{"n_layer": 12, "d_mlp": 2368, "activation": "swiglu", "norm": "rmsnorm", "norm_place": "pre", "positions": "rope", "rope_fraction": 1.0, "bias": "none", "parallel_block": false, "init_mimetic": 0.5, "optimizer": "muon_variant", "warmup_steps": 200, "final_lr_fraction": 0.1, "batch_tokens": 131072, "steps": 6872}
MLP neurons of a small language model. Each row is named by its layer, matrix (gate and up: input weights) and neuron, and shows model dimensions 378-473. Each number is 128 + 32 x the weight over its row's rms, rounded and kept within 0 to 255. Numbers have three digits each. A neuron's up and down rows have the sign that makes its largest values positive.
A block is one neuron, or neurons of one layer that tend to fire together. Before each block is what it responds to, as a language model described it from the Wikipedia text at the highest values.

Description: Words inside section headings after "==" such as Biography, Early life, Career, History, plus subject pronouns and "also" starting follow-on clauses.
L2.gate713:210108203149166152143127114152107129084115097137172092138108203129096158135182153146104130166167162073169195116063119118165147167131120107142105118087137142132106107108131092092072104188113126167180119121163143147139107142083083125215104126122122156125166146162083159104150205149126174143
L2.up713:169125166125169169080140080160108144085148116153098110114124210078079179136134120161129137155121148143151128110097153123111097162135103116129138101128121116087085073136177142103130127154071135115142114100136115134134091172106122119150114124098132142114156144161104186102138137155124157174
L2.gate999:156201121160141089202188140125096204123109122134136135143122146128094110089049158066086107220105097092167184101103105105160182162108120105167172179104144175111138079156175131077190163184154144160150121119129133104126085137141115158191069180116117125122109088154059137101089133104120099167
L2.up999:129198146141124166176149140129117187145125139137117115156166141136142085117079132101083111214125071064163189161106108057134102189124119095121149133089127138115140069136159126097136124158171176159141134128106129099101073196176129135222094173128096142145141096200058165098071166117125098201
L2.gate1620:170119142142101108148140126147134160095130165154083221121137142109119141078152122125096154127152137110118145077091086136155115098133145150113093136152153138095145147134173176148148125155081145098152152067151121126134136185120106115136153128174138168130128111163095205090125184114101109133
L2.up1620:143108141157064110158137128189146083087202149155074077160167184116138146068150114184078109124140116178149127134092148071127142104090134098172099177068118129136152177119166178125128072158107095051187133105104167097125090102090133144149186076162122106125142156150145188089091156091104129150
L2.gate1941:155085183113157147183034171128096155075116132164089136102122147143121186172175144113130120191111082138125183152133196108155154134176075149112145146184132173135127179180134132132132131170134151141129128133115139098098139104088145136144155152140163107160123110123149149069097163161122154131
L2.up1941:146163183125111118164060089091139126138152133131107099131121076169220158112119131097141182099141087080190123192097111123140185118123137207160173166170113171168107153157185195095074145151076139103151071134129122096073112080127080121144100118108092073151149108126133072099064116111172130094

Description: Mid-name syllable pieces, mostly in romanized East Asian names (Ky-ung, Hu Ya-obang, Deng Ya-ping), and verbs like was, served, played after a subject in biographies, plus word-initial fragments such as exp, Dep, prec.
L6.gate198:141093141119132102060090106146093109126109152112182212142124140128136136128152107112143119179102127060153105151150151115154100086099122160148114097069091135108133180118184132077086141175144120128136133144151123100172169103132107153122154160132167134104155129156126170158138103131121162113
L6.up198:149127140094162100160120126113105163135065127196089154145124166104093101133138202096099148148094184113138085121162156175150105112144127143136092123117113147135182107139164153099150083155131118121139114106137096136140194111135165124163175102104149088088199072120132141173131157148146143169
L6.gate259:090133148153097133074151105139124095131199165156086136083048125186084113090089154103062119137120072140158093161113141096135140139135097143148137101106067181111127153082138168114121096144220138095089149129122180088095140126197125079166143156165162099136137119118161190122100097133124149119
L6.up259:161115088073213120147132129135100165163136111163118158118110125102162206126129134103164146144144188121115124139094105127099088134109188160106133092127143131080110097209185095179146117108124126166098103132103164132107131034160124065115096115125115146135123130175098098090167094112150155206
L6.gate492:100105136083119066136141084108173087089077145137158125145091056136122096137140118114122124052061162124120140077111142060142051149130145122117157102153157146120129135108108137152103122161104105078111193169179123146154122071115115107128157143121094107091117168073130122164149065118116148123
L6.up492:132132142102168049147107107064115088108130135110159091123144118135134122191175048089123132149107229146135123088113157140182082099140145129111106104178136109127171163076135103159076163113121163105085173136143143136159137085118092150078160095155121145050086161090143135106147101101094115120
L6.gate818:094094059106132111108144065069189124135161099118130089104129116087118052100119118106100122069132135103155069121156138153191067162099132156137124122127125134065154127064110179109151117126161109191143146154100125134099217157157144156104131107165106143168129181146107115132108148096154164124
L6.up818:074112117092070154144148186123120182096164126169115102079098162084116047105099149151156145128132103098083168147136108106110160189118140119114101137161079165036102147104109154189119112158137128164136079140153129114133100079120103077093144140134164081167125149140091120079156116122135116109
L6.gate1007:138117164069093168117136164140089086126129147125159163122121107216076107090138093086132136155075101182071110135181119177101082152128142136101132115103127164103138099111147116110116136194102139127150162100126151094110126114122098077134121142143123125120097138141131152137207121120131136156
L6.up1007:166140118187078142088093179186154114092089123142109126116114138210140178110084073091117173121144161074161164139091141149135113180147083108222126080173153131108144084049158150102111134132143164192092125082104126093165157072115119144114143114069147075104140174169111197085106114113141086132
L6.gate1021:129146105147160111115140120145139146111163099156166138134119141118156206090132091171174141155133167111169137132146208153163121094132090213134132136144179147126118107173112109114054115151077136093135088082146131105076184161102193155107103162135105107089073129113042135134122110117141166108
L6.up1021:141128116113094136121160132120115085130130112050071069112164116123115109155118127107109120078171139099076093156134104133164138076126153142163154064112112179113150174128170081141200117172105178093125122108149173101116128169075132160128107149081188066194191126141131137185091133148129147118
L6.gate1030:166126091097038146180084120184099113136133140130081128123159160205145074151112094113201143134152107124188124095109204110115110113110203152153070112127080101187105168075135081147086123156087133148098078170044163160171110105124133074108148126087107124136179108136098159150148120106137112134
L6.up1030:105133112164097115164135113163162157140166168145138132101119162109123133137117136122165159170150161090157085163124132106197105126090100128075093110138131121141124171017089105129104118140102091129101080209141072138166099100191074059100135129128128180100100128085101084217186118104106152137
L6.gate1102:119178104097131106104136110140091104135192151154139086109142136147153116107129130131135105124183183131129073154085137113129136167115201139111130152154089142134158181080159046108139107089114184110085091134144176122181115097091140173124136104132118107137119139158091133145098084115126139127
L6.up1102:154166146119137126174116135115118123097079161154135165178158106116135088137095110092081150122104119087093083052085147160166148127103153088095168143166117127128113188081142142152073136133090149176104123119131145099161065150101070166098161096108107133186083140136112151156125131093105092113
L6.gate1333:134112105095166117162116127093133117138126119194087118146181211113086079129147128080145152136143146098169112182135041100133133088169117166086104100070133131159120142152174149122117105132141154124173103141088067156127100126170067201096173131145134132172180125136138106138122136125106123155
L6.up1333:137119081099094143092085146131092167128200133129170096172099152201169102128151137146113107111093124120125117145077145182109092162101136106144045143212195127100148095141079087126173178128153105146116096136030090112141076107099151118119087154098123170163124119065092120174182157140135141098
L6.gate1446:119127184115113118155134122157163044123152136145110147120093071167143166122118149141154119112157122150099060173131136113140123093099063075166140141199131060105124136099117118127099143111128132150114157093148097155132128067116082144110152100102138093172185148129162128128131095114134105149
L6.up1446:153132192113124143099120121113188069066146072135147125101147132127083098115112154114099073166104099126107077163124132088115127109108101143154109179115062119128134168135153183112089191108149151074094115103082123141080158148156121136114159176145087082121113140122059104106080113175195105164
L6.gate1623:166174063148147165158159116075084117122149139109108155154121161162152124132094095132135136127086166106103145167143121062123125090155139141114165164111144126099115111084162154098144187111073109144139078124156193118072124074124109125120129116195161160109169115167117098103100127141092139141
L6.up1623:150152079128134070139159106140165107091103194131091115159171152083178139115115105215176107127092131136083116120141132111151157091159147179162131153129094148094158097097156105109142112089101179134125112129123109105194061144103138152089139096155135144087081164144133144106107138150123135186
L6.gate1864:146139062125184086149145088162120134109101131111100141108102117107084133130122093146142125138073115072141057156092192118105118120169119107155083129130117125134093146141128128153124132166144112172113146109146093103120116173142129123181145126112139174134096136099096149082083141192100136184
L6.up1864:177091101080126160173179136136082144142169091086118119122063095116190151113104127128063137113136084166036158137155135107145126101135096092104067135115088078107135180134134093150112127138208118104118121174104191119126082169100159170057205089105127115164104047151124176137154122110127083146
L6.gate1946:137104097126164120125085085126095084106176137163131199132117127141117128132133042208163183119107114065114157104165113124166131193084129160129135119141178077118127113095153120116088122118145102143070111086126129090112132152095105109146130147171143058159110135126142110172102077109198158154
L6.up1946:172138124171189099161156114152090171136202154144104128127156140170142124144111092120160195167134097145105155119141079071140083149110174174142123083120153132158165139120111164153136096130134099111090117163138118197163151144120133176166134147161124141124063157078160093100126184154066095090
L6.gate2199:137148128099173143116065090098162159141151112135171113152154103173151100104111111110064151117135127122169094151114156125144158156118133173160106082168067154143118127134098139087117120156170153085174059090148155040150161164085154068192130182132101102182134144146158129150135104130123164156
L6.up2199:118089106145195129163093116183071132047149091117141103091130166109069053142157139062118113143103123126118140129109148113114098115163141160183075144129134139137155171117103144129111100096200124091167115087096145155105041141123071113113137112179178111160151182137145181118181111108128160126
L6.gate2298:164056130099129169149143123154132097110076137138100080155103124160149123168144133144099154139147097143193118097107066138100093126136089094130124158154145152156119127095144154086188142155090112123156175117101124187163120102067170175156085098120131146111165131110139088112146148126148105194
L6.up2298:104124183115125138152090107099140081132152156165164072167077156149109118128125132145127172128151100127172144139127092131148129154134105119092144143148043142124025128154158135147184137125113156131166096129160148156122098090077180176117125108162092141144131142090148104121090176149115065160
L6.gate2359:111106119135157126118117156128139126132168144141098115078135113109102145125147099116080112172096091169145155131088088090109094166168082095131115152163161164170111142112050073133163095114111102111133134130127133132123096083124111091149112125132181082093172118166138098180073081119118133119
L6.up2359:133075131165099139116151112145093132107045129198161128033127099106114191122138155172123103099160157058105138135156110103131200149162115137129136154158119160080144150119159136126092177108130092162076127118131132158136126141122124123048153112170068154115119075113074160165159111146136136109

Description: Early word pieces of multi-token proper names, mostly non-English people and places, such as Abdul, Moh(anlal), Mir(andola), Z-ih-e, plus occasional common words.
L2.gate130:103090065167123120111117084157143111169110171037113124105115128109150132122106106150116172125094136163138131069130106121156150170089170189106123102109165113146127142146122105128052146117175065158166120223124198131149115097142185089137033123086168147135071183122142108141109153092067137127
L2.up130:143081106159119098154122115112135119163128207077126098092103148124155114121106095149088146139104155163153144094138104095142105167090172232118146161126141131089136136109133109082090101078169076165163122176183178149145091073132167094101092125090176130084127147136099085105161131070096131101
L2.gate1643:097069160128150124087081185126127149142085104098128161108059130095085133134084144121178102191074087129171072129166130100098186125071067147105070086086117165150145118130140122126119163107140094077118163104130137150115152168087145117074092116081127161142129076142102194113128163103134123125
L2.up1643:103052132114168132145071133105123145119088123111130181102042148135092142163131145159143083179124134097177064113155113086089185083081096138143070077062149176135139135192126122171132180104136132077103136119152111149135120141081171121102128094105122156148101109125084181073144155090126113106
L2.gate1870:095123143188134086132118083171163139115105095107074107052144134106053108099144178126121160135120138137151109127109112140122169167058076136116108139149191147106103112142122079122063152119195144149091126183157156125140081135195155158177151146093156096100115127100088160193104131136143158093
L2.up1870:090104133131111146121121132111104109134103096093110087023122143084075162113134166093145174168094136139142171170135125131121152146067147175115127112207200162133165033168119094106108107104138155175140162151182196127178160129099180142155110130096183085115057073059157101152095106162117135143
L2.gate2336:079117050173040122137107122132164149135127139061164110100097130074124135143113187104127087089053078179199071119108101146126137060096137142090162148194135137108088091121120072108146108087147103151165120119121151114175105121170247135139105093115129145113131135066129156139141153083113125149
L2.up2336:141117092169086102089118109131153130168153064087092068109099097133116117119108132112079115133058176136138057126085107103129108100027127128121119106171175147094106101129156116136143131130172171148150126117107138111120147166136179103127138118120109139135142112082135138117125169129111089101

Description: Opening fragments of words split into pieces, mostly Latin prefixes like exp-, dep-, su-, reb-, as in exp|ire, exp|edition, dep|art, reb|el.
L3.gate627:141118152124142066179055106134088173098106094126078164122132099175126120152161129128106141131091081082115121135140171154096060113059170146113076098167109160132172132170107098150130135098101192128134191162069111123109141100089089121175103155158138126163169102169153121130144147131126157107
L3.up627:082069079176170120098137106093117159107112053122128187189147138154105150120175111104138093065105129175162149202137158110113163097118135139103100134139218138103129174108149099092170095184115158140102142113105108181185151142134120092117156122157164149109141111144083129154085145062160159055

Description: Final word pieces completing South and Southeast Asian place and people names, such as Del-hi, Pun-e, Nepa-l, Kh-mer, and the word Indian; weaker on assorted mid-word pieces elsewhere.
L3.gate1549:121108094193079037159098108142158144070178154121147159130105148102112172147091060090158139057068125133132180117067107143162188144107155134082152180143125118106098140211083116155059093171148122111162068244158149165150081152170090120169142146153104224065121139138142047130139137070106138189
L3.up1549:152151055169073110166151113157127124064160170159153113212129138133104126126149131083142095122088160139125104131100152145178169119113084172131153114107142114096106085121098168164139094130117117134169114151082146125194074122089121116190141131163093145078089103146167101132187133123060129187

Description: Later word-piece tokens inside multi-piece Indian and other South Asian or Middle Eastern proper names, as in Sivasaga-r, Rajinikan-th, Del-hi, Rafsan-jan-i.
L6.gate25:134147102113141175181079154149132091123116211065107071099141173142089132110147167161075149123084102172131078128117172183137070152141121114113121113128101148092183163085131071141123192124163107111116093131113172113146143117161144095197133104187108127147219094150097138124109130187128167042
L6.up25:124136162095167119135136113114149164102120133066058110011096139086109158118129151186111105147128122120128137131134117138097129150151142127080159125089166116120175142120142095080125104123158083029179076132087152119171146111209119112147104115168148108149113103160081147171178135104144113152
L6.gate98:188113075086143045085105124133089149078164134161120098142063116173131187116139168119151140182095162069173152190143175087144102166136125149086081080136143139162128098159070131166096039093146091124155095138105078090131142151133116102115123114111162130050107157132124123088117109121086093148
L6.up98:170070102120135061151091152113150115113121152133051144148068167140148098089144161129141145152119122140185100153146044068098126120116119171065074114132169122166195131148057170134091075107125138150121154101115075129110109096114146114111119093135128121135169088107199096122125146116103096139
L6.gate191:137081089161082098161117095130119126154132134064088081168060091121124111080166148133056156130091108142133109138081091121161159160100114157113027178068123108094139135066119149167144107158101114133169083119165147078121166075141159119102150169127126099073209164105135113108147132116094098174
L6.up191:172105099163148112190168145124100127148116166134121113128086114101078081126130130144109146183090149160190140167175083058121119171079122158115091146117128124080147112109096152153191120141122116129186100148128193098088151106120132091211155165077134162100170159165093119109161132126168140125
L6.gate295:144154106081101098116159136156150135097135133112157131145151138092071123111118074113143137205098157128142132153079106087140111065161125132148125136099152092069157073109137134111100090139214097137113128154150086128146169112116118153144065103135169142147134080131147109125128072107164147140
L6.up295:144097118134120106175130094134155114112138074144116079118112147093123181099171174141158106193094139108115117160143063182179146130135192115114000068116140154129120098092147150182074138108169118145158104134138139121142148146134121086120091125113173157137126113126141054139085113120107147135
L6.gate296:148166149095153173130152110123084132174050189175111109130061180145144120197190143105151160173113151104165127117127092141072105129143127181141144130162085150036129108157108126106103110101163160145106134157114151196116111132138129172177137142173112164107145158081163117089196072119115145166
L6.up296:161106108068109162085145122139089086162090147143080113114127148164142074121153170140136160114157112161151137108069051176127091147156090185135163173140037176153140053141121099126172121109113103089107158157143132179156047125131195181124145120157128149096172153079156129117170123165090124158
L6.gate371:112079035108071091125106137088168105154158122162126093134178138078107161158111161118103178105117119152196151147116171132151096181144198127186144127122138149130070152115148175090093127065137105117066152100144093159164092114123199131079111079085129147153083134121069110193125107096131152131
L6.up371:136157182170162143160197132129132129095175134180141098120135163147160089063120147115188058119158146184115084140128176159134177131134098102106119172081160131126134156121088169124162139162099177138127070198134166144140156165103108099129095179180115074147056143098128051187111118116117081054
L6.gate530:160111070093180092090130152159144104157125123138080112140120150101138158149101106147078129159153143134108112096148094103139113104117142127141084124084171126143169156079155147145092126118095070106102111150150095149097169110106136140164124175119187118117144064143141149116138121102086073128
L6.up530:130139083161172066118140140112109090128098128159107085106118127146082173156184133126115156177114113176073185105143123125094108112136123124152148107133222125078121154117121156107159087094110113172123123146067115138145134145133148137098100104099106136170115152059131124177025122070113099137
L6.gate684:163153130149165077102115146147181129126117160102165105120153136155084085156105103125087124144162109138177124114112085127211070090118127157145109124105124104071090118165137130174102137102074122103120071128100157129105157198078156087151109162098139079122097146176129164153124088157125131163
L6.up684:110169115073172090165127115097096156161132155083137079121133132114141149098139137165122161098091149156135143147101124110171105077083125220060104149092122095108065058130097102210155079125116047114123104128121159095130150131161161150198110142141127124075126119127164109119094134065166142135
L6.gate1051:132140109078132149173174100140140122130131193076165141108181147101055096102115118154098080135113141158104087158144138148158101137115103122159136110172178129128090136146095111109159159164112155075074197139063183139116107141158094157149099099131085110093110141119130104127119117089159111164
L6.up1051:108094107132159108153185095143127091124125098069086084169168151070093158124090144153091134120143107129105155155103134164120139118081129135163136065196160079084073119132147080162131133094149194092150117169071146173139143116126190095144156128079118143115090133132096073102141111120135123144
L6.gate1064:109103105204153126057131091120095074085183114130144137072156101132094108157171112086127087187133124171148137106139102114141129114127107137162117065086144179180075142149076114115113104157096133106110151157130128115125138086131127175095120142138124126122083137118113134106108092117048104154
L6.up1064:096112113109138096192126185076107149117159095165125082133106139152021096091160116093121149203125158143128101063119086154133174139153144080127187134109085112127165131101169148151144146155138191128106168095077139073110094157123124160121169099114130165152157143123089183149146149074096110128
L6.gate1152:144135108116097078115200091142099098110104213153112091137120138138144147169082115101095147094124165149133118123071140076136116140079123118122130160176143105165182102103069114161140160146108106111168130115091120124170148155119160089122180133173137147129169105157101134133132155093103113159
L6.up1152:127091120170164167139083065177103102196140141080142158158114096137135123124135151198092155173157149132139128130078155191142113147105107091061173143103125099052105153141074167124088175107130126059160093166083138159155076109173135089177126103135096094132115120118068113086159047114174104150
L6.gate1342:090118153089118141062077135142153149114125151132137127060133139124104164182111143103124125092120107126102139128128094128117076175190127179157098105066085137094146151183150163070096128135175098194169159139060123142084130125135153133199096126137119100131084097079117145146145106143162102102
L6.up1342:128157130043077089172152070123148101081148122094133130125156190058163148181123110128101140136112110093126129135144149095119103139183104166092120190116113107106167109171141169147155136068120126144112161128097145200123174093161132088165132129128160089172129109125194113179150135124117138178
L6.gate1612:122138165146148103139096151123141090120112134125050140204178132100124095131152136134135088134152096118102127132131108132221148172126166170131146158165124173091158072068078116197105186092059143112096135159160133158122097125122116085137115094141164115128104146148112199164130128102094138140
L6.up1612:151148114101124148099160071149150139154146175094128100138166101082125135183102111095119131093084118174102117152176144112105131110159147133091132155153143145186122114134079130150161155112139102123105080143101142095142107115024123132110112137128096118105135204108076144116081160131177159169
L6.gate1830:134100109115201127141085173116145112081131161083165083153133166168141098154158112102135152067151098171129129063170106156096119134167149138134191140111080114144171111150122177075102106152156136111139178111139027138080142141108129083170136176118079101157128135163085138159091155125104145179
L6.up1830:155139112096187045125097109151090142066118072131188181176136115133210093138117119133103129091146077159117119115140161111176130142143146134123138088109153118067132066110079103074128099118146110146114162112096092118171097101114164102142145170147171136199108112098142140102126168126113144159
L6.gate1990:126087174168157157122090141120123143130114136153134086126069148128072127154148106116132150131111158118106120079156132148139113134105199155117100115121141139103116127139194107163135137101138152061213241074126104076159092141094114132126143061111103164095155086124115141134150105090147143142
L6.up1990:171114136126111110140119134118125141159176137119085130124139091141135122159132086186077103122148086114179125155155131144100144121156143176197114147130109171122132114119144141117112107180114149095108125166148104127143133160181091144138110109064173175177105138094114127144079117164114154079
L6.gate2268:146144135110130074114137120112131103109103121099100117115113064127132169118067105095136123189137129164108164135145150056058100166102147147154146142206124128092151130099174126104100121095178125084119110166159187135182121117145164148131112109108157155111148087152079127112095111120102133129
L6.up2268:114188118033143148182084163140163077146110148153116084202149080172123084110073084127153136167150150136139117193162130123113115150168120102190132113180090168105136091162181175146104114125108159098152107070105117137134124099122102097121084147115135136078161121141088113187134121116108141113